From a checkpoint of a small transformer trained on Wikipedia: 9 layers.
MLP neurons of a small language model. Each row is named by its layer, matrix (down: output weights) and neuron, and shows model dimensions 0-191. Each number is 128 + 24 x the weight over its row's rms, rounded and kept within 0 to 255. Numbers have three digits each. A neuron's up and down rows have the sign that makes its largest values positive.
Before each neuron's rows, "fires before" lists the tokens most often just after its 100 highest values on Wikipedia text that the model never trained on.

fires before: "=", "\n", "\n\n", " of", "po"
L5.down223:128138167099112088164132147135135189120078141108128154106139119113136084146147162131088125135148136132129148158079119098152127096140132141126110134121156124110127144148125121120203160127170113176122100132176128120157106139133156146111150117101150116145127178157145117153162159097129122109115123126149122093151094138145115130123111142103147147108122119142105166146137140103086108132151156128130152164109104147138127168102153116119124160070158112126142130095160139107128120124132134119087135113104129114083117146139139137153116144155157081117115154118091092116140126100102129091

fires before: "|"
L6.down97:180076151150137133132126135142197136102132125170155143151129121149113093112137117131114116104162151114113162096167125135120143151109149122087112069134102101142135132116122129141125133117167095106109136097118130100129076199113132112161091099176177170127118162118098163119125132098115107158113109113167096115153170166086132100145125157142150157119155106100140136112105132123153155110121179129119142120082125150125108143139107114142129155129119118118136127117114167129134066129136138144130153169089075102149097134117143117111187097110115140141148093103138095198155148090133103189

fires before: " to", " on", " from", " in", " at", " into"
L6.down367:156156133134106161107119137130166116074087102151126111090123126149134169138118101151123130134166125097067110143126129136118115162152138109152126092138125131142196094125132157117129079103128120098129173142123125144150148086084161138085117109110149090143146116130128114095157134124153098166117186129125115129118165115110141112110148118156136164145087139079149132124124132133138126087093135156138142161144091161106101115096150140151101097164138131109091086133148141095109136148148074170133152129146120136146150111137135133157068147122125130133118142160118138158113133123132139104

fires before: " —", " 0", " .", " 1", " −"
L6.down622:149110122138131130122122140133134126143168146109163115125122111099142128147102148125168119150127143129157129129103135135129113104145151132132084166092135121150109085125133116100138155099114108081158119099132129132094116104085105155108128136151107138093110126178167106143142133143131150147101124164108160126082113139125067167165118132135110130124160150191135145122124094098107152119096150125092138119168085144158128123070151104147113130151125095153083131153099167158127141205146177147135116081121135143128111149119151124121135152099106110144116136134163126096140101141114139132

fires before: ")", ","
L6.down336:141164135125134116095107119109136155117096106101126124169143137185135126116087136147136095170127121153077136130155114120123097117152098126106141102163137142158077166120107146134162154096136157170128123155131110119167137099132119154086086115097160139128111131081121188097144098142109111154106095165110147144120111091137148121120154119136128093125105130114158140079100148147131102158154110157146110117134087185172092142109127124114149172131121093141135090139136105125128171124132138161129137163068112142110128121128142132173067143129131114143125107121130122148153110123156120125

fires before: "|", " of"
L5.down735:106144159152134108120137162110105129137115118134117117089127132181120116126127144112117153078110141105169138148121124136084092124119122137114116119106126138137102108117165090147106146121149124112131137100155137099167135144113139137130167155115091142135110083106134083142136119095100147104119120088122149128133132158144137137123130170127110207136112117164139107096186172146129098144105114148096120126109107147126134176151122122110153159126133134112118162116085126131139149118137108181137121105128120119080095123212088095133112148166153111136132114125108113118090140118136128151

fires before: "="
L5.down136:112098125114126119155130115116100140170117145122119085055138089129133138154103133126148106155102145103119126207133103110185158109134146120105146127148126156139138159133132115176137128138166150133141120126139123132101144154110169129154164108164136095108144135255105097129108155117172109139143139150152114150152122130111126116163152132084146134142128096160133118152130128126129141093146122130164109122156174123163118139135118130117118119066123109129090145128144114105104114112159129119114103127143112153142106152118138121140094134142119168137124122134129135111114127112155146156

fires before: " |", "\n", "|", ";", "\n\n"
L6.down138:104094144133132123117106158129169145127088144133100138154101106080137115123134094132066143118136112109173107128121126154144145097147158136113147139126148110101085156108147153101128177148109114118143137100141169093169138172138078162155168130159154120107137132178120129151106110120197105148135118093179149108095136134116078119128094130155132103131164106170147167145151131113114126123106130140154117092109132088150110151106142150125140114125158101140093130112148142152104146107160119144094156131133141062131097129113156117173117122128160143111120149141127112129143166106122138152

fires before: " a", " an", " the", " located", "\n\n"
L6.down436:138100165149138180149139142130129133158105161121124126155149142129139134170133146090142114101149094127091141173190129133179125100128104143136149136109125135130133117152095107167131175102140092134142150120111128151131142153098147159101081145124116147148128084141123169132167147116108109094113119105111147145111126131182112116131161075121116184128145117122194127139158127165147129202133118103077114138084112098106107138133103150128109121127156129143145105066157134130083113119120138136107149109111127163108166121101123134129133122132134142133135130088094145119152182127121116144

fires before: ".", ")", " |", "′", " mi", "}"
L6.down90:134148137127145141165153127124139131101137126143134135113097117117107145100148161146126121146149169131124130156126154138128111093149115158117109161125094102133158121130124168130121086115166122137141147087115136152122156104155181129086126137137106142142146116224164154128095074138089140081098107146131106108090123117115124157129135109094154129179128093097126113069113118143116149099185125112129138117131123150113119110133100099145125160128161125156117118144153140160131131150074133128188167113100126162124147109172160145105118122131100137133118145123087119115118158116154128155

fires before: "l", "nce", "ti", "te", "nt"
L5.down656:132144118140172127120118121138164155144159119126134154123141128105133168103116152146098150116124149141180119141120110121149135141125108166143151128097150097118135086148097095096150144121108111090154129120129087133123100151143142099104106144100094077084125154093100142152145186129143101110101105140180144120084133092154170108106119130096156125127089119154105133128112145123146107119132101183132141146127088129140113137121153095096114112155131122143129174113107097172147106143161138128130088139091112083113105142173111169110117134123173130115169123112125114151131170152118090126

fires before: "7", "0", "3", "8", "5", "6"
L6.down244:122122177134102155118139109124146131123148096111114122141107151166152160151109091148093165110126077142107179083093135116097126125095104132123129111103084122158149131103100123163113098116152114144082110158127149150156125162121131199104197160131155186142124127083138103145081133108107095133127147150089137128121141108130109108136151134159153148138165094160138136133122142143145125117130172122117100105151134131151097128124122101125126137123134100134098129119145133126151125073112113101140102130135138138209112087103132185105148163126094133105104120124195129133115109142143115150

fires before: "|"
L6.down93:128117125153129110119161149132130128138133107135123099116144134132120112109125124122092130113154136110119156128149109110111091107124104112111089138137093115126123133136140132118173183086129140151130140115096074130105133133139128149132081134100150121131112136134125124139139162101125079131148120135141165137140144151119161083100101165118135165120104135124146156145158144111145119091124077126154146119142161133130116149149121150148116181118140142098136146120118093129137144135084097108136061155124068093166158169132085149068122138120186113110145148114147099126177094102142119137

fires before: ":", " |", ")", "A"
L6.down295:094111105082151168146105128156125121128136121119140099148140131166124146126165110105169152086121082112090108168095162124063122086133102152120101158078081142126099136137127083169142143119108098140130123133092139165112113114150177090136082129111096120135137100141149112124146170129138137158079117094149099136092138121141129125143119118124093089128126148160108100147136167097135127141135100118136133112088152129182159112118137129120123121105105141114135139114128139136096121144156119123124177102131149146141140097137160137131140124113148181139076108168134102122142161136147151111

fires before: ",", " as", " the", " by"
L5.down495:102171156125094146157166118159140116163169157137144154128104083140108149087159132161141119143109165122171140142089126155099138157168136115112177176105120170112105111137121123167153141109137168089153173135132124111122122166065122125119124127086123165088119093094149148171110151145132114131130117139137130098119128115176155110114125109149132130121150147106127160108138138105136136162122104134140119165106089121111089119160087108152144132144120084158178136093085123128097181125158097116120117130120170127165139113185116110118100106095083097117098109155093148142116123134189105117

fires before: "=", "\n"
L6.down0:125114114127162141102133130133141129095127143150103127113148099138144124139165105131146139152138076135153078115134111169150119121135125145145112136156165133128138124112157134137114157122115199118124083144141118098101098167134080141078123115095185104153142146027139098099146127136116154124165150121133093119143098166109150136142107121076142150142113165121091114139135120124087161136086134099101132112117110133076131164099131119136146116114105108137153089143105146096114120159131150131101141103126136138161154141138147121147112137099132172097101121171169151120143144102131141132

fires before: "0", "1", "2", " 0", " 1"
L6.down724:146079151151121111141146088129096123131090154153089128106093126091131128099099111155092106095155101131151119104149124131148154128131099117145132088103131150115139128107123131116112144117142143125127152139176154120133142132131176067093134131107123141099118116132175134138116112140168144167107141135095103099140094147156077154108114065116160122097146123098134109104149105089140166146138145122132109138182101149092102135143139142165151169125122138144060138137113075133158107131128154093163143075132120143154105094147127109122114168166094129111162141159115152173138119101080158118

fires before: "|", "nt", "ti", "n"
L6.down528:157086109145079155118123088165178151084123117112130141101121130108145106153121165097106160101140124123128096075163144134164129073162151139150136134095110112141124138137169154110158166110099153103167132118156162145087133160121140108111113161110128156131117123135134136151132076116145145139116125090138149133124119125162111117111116110095108123154090152132103115102129144114107126134145069138185093125137167120168134091111139135112103108138122143104164102141125131169130113112106089171110113112084122151130121135110113133148162121085143124119151156138118113105104112128131115175

fires before: "\n", "\n\n", "="
L5.down807:139131122153119142118124094113142099174100165124135094093153116145126079108100124150139102141136109133149089114137141130152094094153105099160127124158146135105134124165137144131116151145121121117145164131114157116091171115106113119145133117114083112148113057090120135125062109142109109119145110140155128131072084158127151133085168129143143166161113151148143096069124114150153158182112154112114129140140130150103106132110120131144121110137127115111105140095159131157138121169115162142162107098131112134119190119100118141087104133137078149135091120110136123123134159174150078139

fires before: " in", " as", " on", " at", " with"
L5.down200:121114108134127124131120136137157115096110110123120116090175149106151132113164082161079079126122080121140111166091165145128101087162135110127112146157091132126160117161125121107142126102167116106131133153169144144108131129092133128114135099148175135139098156158127111110141131156122063162122178114142100107117132107156104115138095106151124133149142126098115184162132090128153093117109091084122120146163151142062140108150113119127097099166143107133113142113107142130112119134182117132132148138133126156132175095129137147137122116117127135160090133134098171169120123111129133137

fires before: "|", ")", "s", "-", " |"
L5.down722:108092087152144151110100089134170149146128169120126116150105100140110136113088147104093124131142135130107099073129143100097130139149114106138120102145140151155152124104123135126094130120135158107133108149146101126150139131133090096111117119096133172095152146073122109153132063116116140146127142104114111140096145136096129139104144110112141137140138090073091122123115132104123136123127152172117134152133126079148107140114125106084143117147125140122112095123111097144159140101125126179117190101144117144107132161105166126113093129134054125118123152120098142135128131139192107126

fires before: " as", ")", " UTC", ".", " (", " •"
L6.down343:147138161128126130122165157172160116088134108128141136141121106145116123131125092088130096138134146136149132117153110110159141128154140084122123129130180112137156160072129132159114140150103205087132126127146132082131145165130126153146102125150151067082134132115104153139133140168137107103070130137151120133101116110124101160121132133148119129139112123121136101108191084114109114117165126131135125119103141081153126123124105126090119079153124147149131064163139095119164122130126158119151151125130128127142135093114110160105152119086148118117153133143117141123162112182141158141

fires before: "="
L5.down253:126139108125104127115186141160110146111150117142119128172106180046191102156167147133190119167142114126140111146118126105133185099135147099174112130137138132129142113106117103132141172109147159141139153108103102087138155124115112131148136137136141129177100138246129091098144114132119121151130121110126148089134127083091145100201084112113167112116127110110123154158133119122115119131126122110132142155167132135103126118160104140151129130116159124159138161089146120127150159113152107104103102156088106123122131167137111138157095132124139164139132115126116142142172134128163126121

fires before: "-", " 1", ":"
L6.down189:140108136116103157132125074095154165107110173098145169081151118135119161102131101146142086127103144142134117124119157124163145154107125139149144117146131173143132148070131157145125109129170088084120092117116094124108153090145099159102117132116128149145141095133125179138128137131131133152061152163152122147113131146145101140152114148141125139119137116141123116107061152116129139130151138152140141119104114125106142096103106102121129132173123160132113167144108086072130121079137118121127107113143105153110076120143127144136129125128083134112154123126123108185135063158144082110

fires before: ".", " |", ":"
L6.down135:121130128145121139138152132106148146167111138145139149132117171166113163131143119102131129153098157151132131107115158141120111118082163125090134101137093079094144131089144160117124117130112128167146158165134114146124081127140143140115104153123144074157126145061173141123106116145180156111135148112138132119129163136173126104146140117156144091116131119136158098101105137124151141148126115102190100130134144135146147146141136150136133136158115141108153158139096178124109143158110110147096108117128164124156107107148138124098117129147133166134106127101103116100123152153150155097

fires before: "s"
L6.down809:104126101142131111174133102129103131129099148114117161142152116118143118109129130128128133096097157106101153129151135099173140110104120144171113104134127132156146089147173141116163142131094111130101129116139081135198083141113137095115102130153115100097155146184149165126165124113141160153121085134128115109127136162133110141125130136080167127153106161088178074129146158112123144154160113133110123134139121106136146130158116125076096133114129121084105162142118138108131122158101117107154126136120109123150145080124117153138132135119125101169120143094150146115160112146169122129

fires before: "|"
L6.down641:117060173162149121095133127101147123148150096141086121146128133164105143110144115141123113162129127126118139144098151124163179141113102116152062139160106111135163120111107142132122132079170095129119140122129096149145123113092141077166122144133135063130143129095113106142131122101102145153071167134170093115144141123156139096132139119120099140104107127136168107144128134130143135131141143173147142107136181132094126150109119132118125140104089126109140152144133146148155112104144127165154083127096122140121127127115112153090128173115205135105109135126135154175139109139129159131

fires before: "=", "\n", "\n\n"
L6.down807:149106110106128113107131139123157168116124059142114137174095091105123097104109098132134148142092075112126108178121148170162125115113135121123121103140132145152149097154132119102149135153135152132090156150129140119147092173127147098147137129079163149155154145092116119136124098132084118156124137100088113136114096123154162127104147079161100153116138126164110168125160160123117145167152122152106118154102110084128153129097117143080117116125089103114147135161101118131142109129154115120110116131134138145125109141159093149133146147123155136161136134108144138130094140172162102136

fires before: "|"
L6.down92:135082089107137162144136080149116105139111105140139135145091130107153083152101103110126129110134122140111078089150140118110120080139121086135100117099135122135140090182162111148127152086143168129143142130117158095119100181178113137134110139160105122076125150156202107101129151077133131158139104161123136127098149099097110085120118154125105129130162073119115098136126117073122095096151116133141153130148134113100131150156135137121137118142131120107125079136136097121120123147114150147149143153134125128151116151125132126096133102144171137129095150144120115119160124125144108140

fires before: "\n\n", " He", " The", " She", " On", " In"
L6.down537:118074138102138109147103130112108120120107107099138104135136106141091098138151143156101160118113138114091100163148182165136169090129113100135147124115134103136107135163135140167113145144111112098107139120129105148128114127169139113090157128104127131122146128243095091140085145148183145096120077140148091115136112105113091084146158104136135142163118152115111132146134139128168085110170107124113134099127122168170115159126127130146111096133146167106135123094113169147147144121159183093146115134113096142119108137091148115118134086172102139093148121130087131102142131146131126134

fires before: "-", " \""
L5.down362:110153109066173108132124081133139166131135157105115129096105125121160133081101162105123167116144162140121118139098174120110120106129111103160145111111144132157131100109133092125115092094113154116072093110187104153140147111158152160125086107120119128126129122133180153147136127147143199098117145130118146146130109158121109119173131116132082121108151136124147103168113130127121166136155136133124149132116130083099183095123152105111149123129135134146096128126112099131148106099077148150123114157118123148135115106066132141148093138150142151105144171147131124101139115147095150144

fires before: ")", "–", "\n", ":"
L5.down296:100118156117120139125150143164112154119127098103159103130158131114142112156126119135107166130099081127108150122110105091122101077126127092124109159176122114144110106141132117151132131135138088125180131124120145101104146134151112124145117100118151084055100107090094102123083116117152105142144112108127092139116119163119172120160132157099116150108135147142122118123141153128120158121122121137140151143152106167131138127125115132155148119173102163115142122098086075118121102135108125135113155112136146083194093135126106142115152060142115122122127196098154108125120117134149145080

fires before: "-", "\n", "  "
L6.down450:137127091117173147123112165130142158087133136117136118154108126126110110092111105121110124166137137138085180164130136145140143146148134186112119107081114085109160136119141148160142151142162116133164159107126149147150162146092100108144079149145158127178131132105108083111130128145155106111132091158133130095110181146152155161138103116086143120175118134140119118150092113166139159133132135104134139141136139142156078120173141134126100110123142113128117105111125086110128106114118090129119144156133083109139130127117085134129107117117086149133112178159150130130130133129153135118

fires before: ",", " |"
L6.down818:084092155128140093128099122118126131090145134150119117139129123147113121176106117173155113142111124124122139151119114163116107128109124155149156121117115128112146060118185134161147154122124092103156114117121161156117140130122161091085095184158103127119123135156121143105167149151132139117176130088141133111117169125140110142122133140125100115139100131138084144125128150135106179113133149117163102178126064119075145116123143070143118130135108113111139165100161146127156136148160147126130090117169112126128124114108117113138089085146098109151134163114119110092132128106137091124

fires before: "-", "."
L6.down120:137120135169165131136173124107120130120143154142107149145090136135129096131129146093148144155151123165162133125157138113118129121124153127137101101075114130118118077111104135077139126098120158140140124156111167115135083147111133143087115123086128137135129129144101142146148136146104130125155105132158147113138123137137105100164165135100132101135126140105137071112148141122148099145120107129093148088116142108155155099159158133130116115154122130117120128135083142181089141106137184114112090141155091148141169127107088151082140099139137074164156080125125139137101168146139119078

fires before: " |", " -", "|", "-", ","
L6.down208:145117145146153123131145142141128129110167130124096144111137154099158157099103097105103073075155161127131086135160120137084154170182107147154141150126071132159174104169128115137096123156119072166142108128115132134121148128104167161126129122147089109097157132179147166111124105122093127144098130105160097161118113132101140146132142128106119135119141093147140126130130140110101147135143146122104140089137121143135076122181183150100092160154159141158128084042148105117118106159105136111120164117107119124159121140133144125097107130136128155114111145109135137098134140119120132125

fires before: "="
L5.down303:121132095128122083138119146134142164145135124145092115101112126076178142173148121151121094136120116152085144112151120153140087145143143123109134117106112137132121130162162113153121162132135139132129110139093114121125135107128133133107126106124119110110072114255116119149116140106102099145113130132139123095112119108110139185167149134077138052102131154148107161132157143089150137076129127105107116125131127122137173153144120125133139152104087121130141147138134095105174119153132150122090119079150096152119142148178145121119129143101122081114142114147131124108131140136119196126

fires before: "="
L6.down821:126154133138125185141082108125153086122171138121107128169143125106108152052127092099132169145121114151121132105158165153114141152140142110185098147119141124098123121151119157117114085105138102134174110146134115161114122114149061113115135103127090159098128121058109103168163147121121100164143136124132135127095153116121127129111144124142075114145143135073148113090131125143126115109163134118143132134134138100188149147140111127116157147155109098156132136138148141138144131100167169138139134128131107150103158112103144145116145084130145157175109108136135118154133110148114124107

fires before: " by", " in", " of"
L6.down253:088143126109118121121126129131146117111165141129135110150179121106116102083125126121129104119126109130123123132113146085097114105096080120140173084158142120128142120101112145156166176129130186138114149131073101138121106102103157143105121137126173128122121180065133173120148120140086119140143164097161145101123166101139162148107135151101137108120169121163108119099166111116128117132120115065104149137065141128098132095097154107118152090138144137159104088136126145128093120137123127105125154145168098120162156130095141135141155119108118124139126156146104154164147125079111091155

fires before: "="
L5.down786:136116153122135118129125123120149140145109122118147158143078138093122130200140132113143120143156149089153118157117099126137143096102136142114135131153138134107107111128140112114092155165178142105172130098085103086135123119112124107136142074124115092087115129255114116127093163115116101111085123114131145110111110106167139171114122106112169152124125133102146136129104106088094118158115095168131131116175152183122108127134128131106114144127123138119112136135140126119131083105140082131142120110123143105115155121111108186129074163120134129129111149154108093155143102144151130129

fires before: "\n", "\n\n"
L5.down152:137143104128152134101130145109096144146145155113135119118120118129144110109137143112103162089141119078097138181116167107124138110108100149106227132135125140124112118141121141142134115123175100142087119092098126147118098121101142121142126143056101168117128118091158093153135109155109121167147094142108157122153143137148123142095181170137138109105165127124137093108103117105115133153113168162125145126116134137177104125127145140142128135099127155157092132150154163131127131127153130157130080078127166093160083097109129133107119090121172089142150175134119104141138116134083121131

fires before: ",", ".", " and"
L5.down0:078122171117151104156118109104152156154123121123117117130120141181108152106146124130106140110104128114179129131158162134143128128148084087113122113142128138138127133127155131130121105145149151170175158099139123161138143101088097056147144118144120127119151154095139168088052096099110143141184059125136145109160144126132140141143141077171125148142130158102134129137155093167085084120151129140153113126123128124170101160128123122114166128109153129119103144121128139143149120145128137127130151150126085126125146106110129106102154140125169133140142094129104144125140160148160134109

fires before: " |", ",", ".", " 0", " 4", "%"
L6.down523:152127119125115104139154146133090125122147086105120165131130114132124118130153116140074178143124129165156159141096109138087099129106129102128138164128098125160101147122161139126115121121159145165157158109138123131160079135078119109147096128112131174088159159116201091098154115136120132135124119153130111133151163155085136100140156107071146097128130092121116122080120109131128163108166107109119165095132123158147142119076136113129078126154136119143130142138166094139136174181103150124122131118090122091150101157164100120122155099116080124097080152139114082144102135101139102138

fires before: "-"
L6.down407:133123158125117142130117142147132124128152134093127109150141082128144137161151155134163106121144134152157128186105131078166102092113126168101097100131116132167114100120117114148146151135151146132162115131102104174110108068143164148120120113158110122175127148191136125140068165147133127132164117167154116137119124108161116133111154162110108140139136119073125145128125148115100125137127148155116140115114121138127099110113129114097150151128156144124127089055160107101121112104150125166125126154154134129139155097123099182142107144093117173098130164123103119163116149140129160133

fires before: "|", " |", "Ch", "="
L6.down710:128126092091087117098130117115131149144089082112114126117113133133082106134145065177126077126138109113111085174127125166170107102129107140136133154115183131128171109109124148107144159111104136151149115154189129123119124110149132147130139114140122139137136140129129148160105152150128145133157118128089170147144090085167162128122138083122152164100115102130116110129119134107103124145136123121147087127120144099102137093149117148078137119145122139096144143126147108124127113125107108183166132156138136125141123101106102058159185085152144148135129085096113098141132118150108165127

fires before: "|", "\n", "\n\n"
L6.down385:090130107134164147129152135115124099087121132152123161160127156118096088125087161168114133158121136117089140153084127152156118102097155133137129139131116123112148130120118102101130125118131149124116151155129138115175171125115153134133137096134182105135151126145111102145149133175110133105126131116155129088099124152108121170117139120091132120088110093165124114114152102151133111093151178099150126132120081114119151130154157118155125150054086167151125125164123120077144146185096133115161110089120134106105084127141129129174129098140131132141098139132180129110122095157132121091

fires before: " |", "ce", "g", "|", " on"
L5.down219:125125129121134132165084112148184129121102131088141139110114123112130149114078148160144117093112139129124129163174083132119142094148145127107108077129140109111113097135138147118117088117152074113114147122176114159153103098110135066140128167160161188114124136082131120168125101155178120145140133118162119120135119120128127132089139117126157104099142115138148156120099135104092101138149149138135062168152149130176113118130115118140096143153157129146135087149138136156099128127135129106118153148142099127091150165104111101121157121137157125146138104166121148153101111137172109177

fires before: "\n\n", "="
L6.down760:113094089124142121131134143118098094121133121097078138095145121127115097132188144104104150108106132127156131090117100121140146144114078109082123133096136119122127152155105133127155151085132157141109174150128146133118108095151185128135125144128120148138134109174113110139120139147092099148143133145153098155151159104098129125139128075179085132132133101111112090163148147106106106150117143127132122111144102153191099185130133112109153115135127126114159117172135173140108156125106111096153096115211111138139119116155155081119151154142144106088116083108152129130132147153089157138

fires before: "="
L5.down623:120127112147154147126133115111095074157123105100107125135161104125143115122147108134108115132138162131098146142133149083152116113131103133158159115106131111148147142104127091081147085134162085154153143136122133141124134134075127133093165096117149099125179112173082148140136095138128173075123117150132148097078086140106118113144150181084139154155131141132152151106135123115148103113131159076098109142143147110124105146129113159063171135146143125125113182095161142106104120154112139148165121071124118131143157111158121142145147109146129080115139166125142134112090123132105095097

fires before: ",", " |", ".", "9"
L6.down406:110088131110120140055131151134141133107142162173127118088112110110116159123108113131113133162154139132090112077130120196145126115126143147138132167124094124155126092109148123141116121117110146121140111139098133142074161162115147149138123132130102122098124130158153189142114141133153131162088153137153138159144148125141131124143132142148148169121145157108071077077132101115073156133149102116135118128127136122144116101094171125158138139114124171084119131082122124111147200160107100066146172140124132148138143106149130107130123159166119173136121131157132124119159122127114118117

fires before: ")", "-", " –", "–", "ther", "/"
L5.down483:138133114104146171107129120137118119147195140141148156124110133125153116142119110124161091105147098139131126132146110157162139125079091103142141077076145120128125150140096114110170147099123092121142128114133141180123122147114125123135106106156167112147163144115122102086110116150165120143135082139174110141136122119140139087136103120132126141072143107095171126152124162110094120119161131098143144150136149160128086126134122104132126112151179161098120135102142140155098112090070152120138142119117119096099138113157135128156121113096143101128164178096127119120103097085084162154

fires before: "-", "n"
L6.down39:122159050120153137135088125128130145142115089141130148117107110157098142105132160136154163101119117139140127088146115144092104133133153109141110145150097107150117133168133173122154153110156150137150122133149147088146152107112165124123163142122116070131152142139095123139119138120104106094142127159167110138136118098101130137120059100121110157145106100172132126142095165147083166138087115138143131138142113120143114138158133121184073134098093100130132099130106112130159142146082104142111121112137087149132137130134137124157127126125103097108097148112178115131158159159147131148

fires before: ",", " the", " a"
L6.down45:121153085151094131146167104109141129137113152132120140145156150116115117157167114087140133123108148124133175133119145124081096134076125159179135162123139107156109079129104160124138145163147124128134127084129114162129124172107144129069109163147138117135149157156108116103172146115124120128104172146142132082141109129108117123132108147125149147098099098108159128111113155098093123114147126149117132125100157132113132158122146139091078098179103114145128068147063131119119114133119153144098108097139146181137154126141150160075133145128120126147115165112164113080143135140136149108

fires before: "|"
L6.down272:185160140130088163135126092106094109167153085164123141143113129125111124142132096098114129142168134139097116177126143107154118124128138149108164159133181120171097078138103118194135151059141104096130085137122142093126140104128117115110150159123114124093113114069119126101093126108107103120120160153179129115097133127085109131107142135140124099158140128077130133116130140108146131155122158160141101120138075109106129143138149108099093168123172135128142128149159104129086149142135099106147109139140130117119097123147154087134103157141126089114112117101146132133147137157127144101

fires before: ".", "S", "s", "°"
L6.down392:092143162136122146116136106116154141161120164149136123159124168147138110134144064143130117086094103144118121088164147104163161092081119115108100140100141180132127070162094143139098105142130167149125109118104131130148090150094156114161121106100134091116123124079144165111140160137112136126121120180107116123163129100126151090132074123137108135118138122138156143068110132108137150121109160123143138093131166122104137168154134123116143122151118087101117149087125093119145134193142197105148148124147148165171133095133129113134151160106122113127135153097134137173157129157143155122

fires before: " |", ":"
L5.down387:137154139110121139158117131142146127116164160147180111124158168117127179128125167143143131146110154105103129121112119154118140156108110113093109111130078120155119122111133177160106147127103107105133151138131151110146099162123119102169139108111121147112120178152151093112154128097139104095068114097130170152091127126091166111122163148111111107062124113126104178092139134155119123083118156134135181087066116092136124097145116113168124107165096121136145135130085074116094131126102161078089159143138089120103114139174118114124152105129125112128167131187137139126132126141147087139

fires before: ":", " the", "\n"
L5.down15:103127117145153148127146158123156144110150084142117116178119135133141109124126158126141137134124119098121146111145129092134139124092098147128122151158130143134102127073122113156154140135153133112134132178107137167127128114144112137136175124146129083132118154201146135115142085129137123159106110108114099127127134097114109113142152133135124145128144149103118113143165103122120103121124175122114113118120072118194140128135132106114130114134176132113145169139085112105114119173133153142076069116103122113138114074160137090133138144111089146112152153102092139131119156107134110083

fires before: "|"
L6.down76:143093111144124105068099112097110118149138074106127098145136149126195126138080146141158121113119142090150117072177149078110105156110115133108131119125149092126144118163147146131133118115157118139098139122140140158133119111135109173158111119136160157122132123148121083099137115140119159155149136125141048126182136146113124137122093132130123139091094156153124153143104134138127078081118096138189142128126122093111109098175138115123108169097156130169152103113105158100124133144095087102140124133179141092130118114111092112110135104128085118148109134129133173121156082100141141158

fires before: ".", " of", " |"
L5.down310:148151166144134099118119113155121111104119099115127104120130146117125134114131095107157128212137091130117134117089115111145098122175163122120118098145112137120113081120089145125175134132139150112086138119129168094139131097115122099167107136086105111098156132129153080098148156126113125144077118128133116097103156170137140134123141098142115106119131122121092111106154154165123110135108110155082136145118126122112096107155117089181120118157111159159155151132141124136145105116177154092136119160189107128117133120105141135124127153168081099157095139118114119157130143131172117082